config.toml
n_layer = 26
d_model = 320
n_head = 5
n_kv_head = 5
head_dim = 64
d_mlp = 1600
vocab_size = 32768
activation = "squared_relu"
norm = "rmsnorm"
norm_place = "peri"
norm_eps = 1e-06
positions = "rope"
rope_base = 10000.0
rope_fraction = 1.0
qk_norm = false
attn_scale = 0.125
bias = "none"
tie_embeddings = true
parallel_block = false
extras = ["capped logits"]
init = "normal"
init_std_qkv = 0.0246
init_std_o = 0.0246
init_std_up = 0.0246
init_std_down = 0.011
optimizer = "muon_variant"
lr = 0.00242
lr_mult_qkv = 0.4
lr_mult_down = 0.7
lr_head = 0.00819
grad_clip = 0.5
warmup_steps = 200
schedule = "wsd"
decay_fraction = 0.935
decay_shape = "linear"
final_lr_fraction = 0.1
batch_tokens = 65536
seq_len = 768
doc_mask = true
train_tokens = 382100000
steps = 5831
dataset = "wikipedia_en"
MLP neurons of a small language model. Each row is named by its layer, matrix (down: output weights) and neuron, and shows model dimensions 0-95. Each number is 200 + 40 x the weight over its row's rms, rounded and kept within 0 to 999.
After each neuron's rows, "raises" lists the tokens whose logits its output raises most directly, leaving later layers aside.

L18.down346,215,223,164,235,179,264,164,184,201,246,208,185,299,176,157,248,235,105,208,206,158,192,182,237,229,229,180,191,237,189,212,227,237,222,203,164,231,133,148,183,141,145,235,196,193,161,157,183,291,156,253,227,197,236,120,214,207,229,238,145,200,204,206,106,205,216,133,178,193,252,257,145,184,234,235,181,218,142,152,147,197,246,257,206,190,204,158,288,225,252,223,270,173,208,159,163
raises: " 1917", "\")", " 1918", "19", "14"

L18.down253,281,220,162,169,156,125,257,227,264,179,231,196,239,174,180,144,182,262,176,206,136,191,223,197,213,133,211,144,164,175,200,145,143,191,213,207,225,167,204,145,309,248,181,312,176,221,228,214,224,220,128,183,265,191,187,202,141,237,114,223,182,130,223,111,187,194,197,177,145,199,249,171,196,219,172,134,271,152,151,183,259,157,228,209,219,253,274,219,159,224,212,146,199,190,261,197
raises: "ing", "izing", "rol", "rog", "ving"

L6.down920,268,90,191,247,204,171,169,255,278,224,213,202,192,123,193,169,174,155,224,172,207,185,262,202,261,238,279,206,116,294,182,179,196,155,216,254,145,196,182,201,226,212,222,161,161,261,164,228,247,196,176,238,200,191,219,241,206,281,193,244,166,155,201,125,214,215,203,161,172,187,210,237,167,134,283,259,232,217,209,199,207,149,200,201,219,221,198,137,214,225,233,157,141,189,237,173
raises: "ours", "ities,", ",", "over,", " references"

L17.down903,201,257,202,146,178,154,266,180,233,225,199,227,226,155,285,271,226,225,255,227,192,214,211,163,154,218,242,151,183,173,179,225,171,274,173,221,153,168,255,227,152,160,235,156,194,213,226,253,215,205,156,182,180,188,125,163,250,89,182,219,236,219,278,177,223,238,240,249,238,207,175,219,161,111,233,196,248,182,224,188,238,220,175,197,136,174,190,164,140,172,253,135,168,249,208,164
raises: " day.", " end", " day,", " day", " ends"

L18.down511,213,185,212,228,196,196,223,170,99,137,166,198,200,263,196,167,176,200,197,162,222,230,254,209,186,184,220,220,199,189,244,149,248,198,130,167,167,183,205,158,201,222,244,197,218,110,288,208,159,219,164,187,237,165,295,170,196,227,224,181,213,121,226,227,237,163,214,265,147,146,239,165,231,206,195,182,176,193,238,183,253,154,204,172,202,214,158,212,176,234,189,230,161,267,199,190
raises: " city.", " country.", " territory", "hel", " Asia."

L17.down99,214,185,184,171,253,167,170,241,140,163,116,154,264,180,226,196,209,221,192,204,298,197,166,177,212,197,211,242,286,256,173,171,132,226,238,240,160,163,261,237,267,196,188,240,107,174,219,189,203,186,318,107,218,137,230,218,157,186,118,202,162,276,237,169,136,166,190,214,231,186,160,167,187,175,170,252,178,260,249,195,158,222,191,301,233,174,240,222,244,117,179,139,239,253,206,242
raises: " during", " in", " from", " while", " by"

L17.down1598,151,155,214,192,136,195,169,121,126,253,211,234,244,185,201,168,190,245,220,197,188,210,187,179,233,295,173,193,197,182,162,222,219,182,156,139,188,195,183,206,211,191,156,204,247,195,215,206,213,237,175,245,172,181,198,255,214,261,187,229,238,232,241,154,152,97,231,233,233,153,187,167,181,184,213,292,168,180,243,222,140,233,141,212,230,224,158,165,226,220,232,176,247,201,202,130
raises: " out", " up", " down", " out,", " off"

L17.down1572,216,126,174,210,246,166,204,153,196,262,208,228,248,135,199,201,161,210,251,200,170,181,191,138,183,174,170,190,113,217,190,179,243,232,189,219,172,221,203,242,256,173,202,218,132,175,232,208,212,174,230,261,249,54,198,252,129,200,164,157,272,175,205,196,186,182,221,220,215,185,215,225,139,217,210,236,200,199,142,134,197,183,180,169,296,204,138,154,234,182,207,182,235,182,193,157
raises: " Shah", " mosque", " Sad", " Hassan", " Ismail"

L2.down705,209,222,216,200,226,191,179,205,211,270,195,222,186,208,216,248,180,175,205,171,228,204,106,129,207,143,218,167,232,267,253,235,223,180,225,213,173,196,188,179,136,241,247,226,274,167,161,199,199,177,230,222,192,165,178,232,224,231,225,155,177,130,102,229,246,187,146,183,248,127,209,233,223,206,146,188,180,161,183,185,207,218,176,158,233,165,188,216,234,290,154,201,242,73,202,158
raises: " Netherlands", " Canada", " Australia", " United", " countries"

L17.down1084,222,172,88,215,240,156,186,236,246,181,189,230,186,227,217,197,128,257,198,175,191,201,258,209,166,257,268,293,232,159,188,218,158,168,210,79,194,181,204,206,149,240,210,280,180,173,181,139,172,231,208,179,263,168,253,173,184,172,175,206,263,241,202,179,241,176,188,198,179,223,177,143,172,161,177,214,169,200,263,261,215,211,234,247,273,289,163,104,124,166,147,211,198,113,225,195
raises: " Location", " Date", " Description", " Name", " Years"

L17.down53,148,215,250,225,164,183,227,251,211,125,198,199,234,215,186,162,204,204,261,200,301,185,226,167,207,217,198,207,234,225,262,260,240,140,275,164,222,228,248,195,268,128,232,193,231,173,148,211,186,240,128,207,140,193,213,191,230,220,192,193,187,222,209,196,169,263,217,247,266,235,104,271,191,189,253,220,215,184,190,170,123,213,184,200,250,143,184,133,181,154,226,166,219,226,208,163
raises: " German", " Czech", " Germany", " Austrian", " Romanian"

L2.down842,235,233,241,203,197,229,208,186,273,165,231,188,209,212,166,266,281,193,267,162,210,204,182,227,214,239,172,177,157,312,162,209,96,181,168,268,93,190,165,166,205,220,270,243,148,238,196,133,212,150,224,212,194,137,203,211,276,214,253,110,79,216,204,154,222,193,196,195,184,158,234,202,251,255,158,245,268,162,172,226,179,166,282,208,195,200,194,209,220,183,163,184,270,175,193,194
raises: "V)", ".)", ").", "ist)", " him."

L2.down449,227,120,131,229,178,154,180,193,259,163,235,173,233,218,243,200,232,174,182,157,224,170,172,225,181,179,195,220,121,185,227,231,191,265,189,197,211,181,150,174,238,230,171,233,201,210,236,197,203,167,117,186,207,239,269,226,158,180,239,233,152,142,230,220,165,174,178,204,185,213,151,110,197,192,232,203,247,276,170,179,231,190,158,284,166,261,211,178,147,233,181,218,178,211,196,186
raises: "ran", "rov", "ric", "til", "ren"

L18.down1428,178,144,162,158,167,151,172,254,149,238,153,248,191,220,161,284,186,153,234,220,242,190,238,203,202,191,233,208,267,247,147,194,170,218,252,165,202,241,200,207,149,215,163,130,176,226,230,139,169,194,193,205,129,232,185,116,224,232,237,226,185,240,267,190,210,270,180,175,247,134,146,150,123,228,204,219,150,193,184,264,154,171,205,217,251,150,253,214,173,195,155,185,191,192,131,254
raises: " by", " for", " within", " in", " under"

L17.down438,193,172,190,145,221,247,286,160,179,222,164,176,202,249,206,156,268,199,211,279,224,210,190,208,269,259,122,193,180,173,167,115,211,153,198,231,166,233,214,225,243,163,233,169,294,234,211,159,216,274,152,165,123,208,207,248,252,198,215,190,133,188,230,219,184,202,255,135,168,225,231,190,226,250,134,168,136,170,174,230,173,221,203,268,225,107,125,170,149,133,238,203,195,196,242,272
raises: " WR", " FM", " WC", " KS", " channel"

L18.down343,248,263,204,256,185,224,187,157,190,156,207,182,206,259,226,231,229,289,156,205,215,252,239,149,171,197,205,238,165,199,151,214,152,149,235,230,161,169,191,217,213,212,207,203,126,266,245,224,177,181,178,182,154,135,172,224,192,128,242,182,160,261,220,219,167,137,213,223,255,225,189,212,213,246,213,193,224,223,207,149,246,224,156,228,291,123,193,279,154,286,160,213,169,202,224,229
raises: " them,", " them.", " them", " their", " him,"

L6.down1122,202,210,198,158,155,191,144,184,228,192,215,181,141,162,153,240,259,170,163,189,288,127,139,196,183,227,196,211,214,169,265,191,243,212,142,208,177,152,193,153,157,184,215,163,189,191,180,243,123,146,150,216,235,100,197,219,264,284,233,153,132,163,240,174,221,201,159,201,146,242,147,163,170,138,226,252,225,172,173,194,182,210,170,139,198,169,190,242,223,214,195,247,170,240,157,211
raises: "–19", "–18", "–20", "–17", "-19"

L18.down1163,231,160,226,154,221,257,211,247,145,258,144,188,272,144,186,166,215,151,254,186,217,140,233,218,189,159,154,166,184,261,173,240,172,209,165,245,250,246,195,227,176,216,201,185,162,212,216,184,174,226,233,218,204,168,192,241,136,145,142,122,233,182,171,267,222,179,173,231,217,186,237,178,186,202,178,296,224,120,123,242,200,199,166,196,92,144,233,187,170,208,254,227,269,166,188,164
raises: " 74", " 73", " 51", " 71", " 63"

L18.down1379,180,222,202,187,265,158,230,241,239,134,209,192,219,95,273,227,214,177,263,162,211,153,203,246,209,231,250,146,171,241,217,234,165,137,171,169,164,166,174,187,150,182,234,215,140,243,164,251,118,154,292,313,216,222,214,213,261,182,205,167,244,244,182,206,217,117,244,173,220,189,166,118,120,170,194,159,207,243,235,291,236,152,253,219,254,212,223,116,171,177,215,171,227,194,138,195
raises: "ten", "me", "ne", "se", "ck"

L18.down784,188,201,193,158,182,114,257,216,190,109,248,169,228,177,172,178,198,159,131,228,201,239,247,199,211,201,178,178,249,157,256,134,205,206,180,195,213,228,148,200,181,167,163,224,126,275,169,130,163,226,204,217,132,194,266,150,180,178,190,179,151,174,226,193,241,178,181,197,180,266,225,209,187,160,239,130,229,190,201,159,242,174,243,225,167,233,185,188,193,180,283,286,245,264,146,272
raises: " High", " Academy", "atory", " College", " schools"

L17.down1253,222,191,244,182,169,229,216,177,278,165,191,236,265,254,203,192,214,213,194,165,216,133,245,255,241,307,225,261,173,212,246,209,128,204,160,150,163,119,220,164,278,249,178,134,149,259,215,155,192,201,283,155,223,151,139,203,221,159,202,129,200,210,206,189,114,218,175,191,274,168,242,130,127,196,179,139,219,173,147,165,216,201,228,182,234,210,118,194,237,158,158,194,167,157,217,209
raises: " them", " being", " them.", " it.", " them,"

L18.down1196,183,182,251,204,143,180,211,218,168,204,240,226,167,220,241,220,296,153,206,196,229,168,189,191,244,179,139,169,278,187,185,280,212,168,247,187,171,240,138,199,224,267,199,215,94,191,160,158,213,186,189,227,217,128,224,166,238,101,172,227,275,203,212,233,260,191,191,207,193,234,183,283,255,182,125,155,236,231,224,125,236,243,195,249,152,201,178,231,178,175,232,275,189,166,165,188
raises: " C.", " A.", " D.", " L.", " M."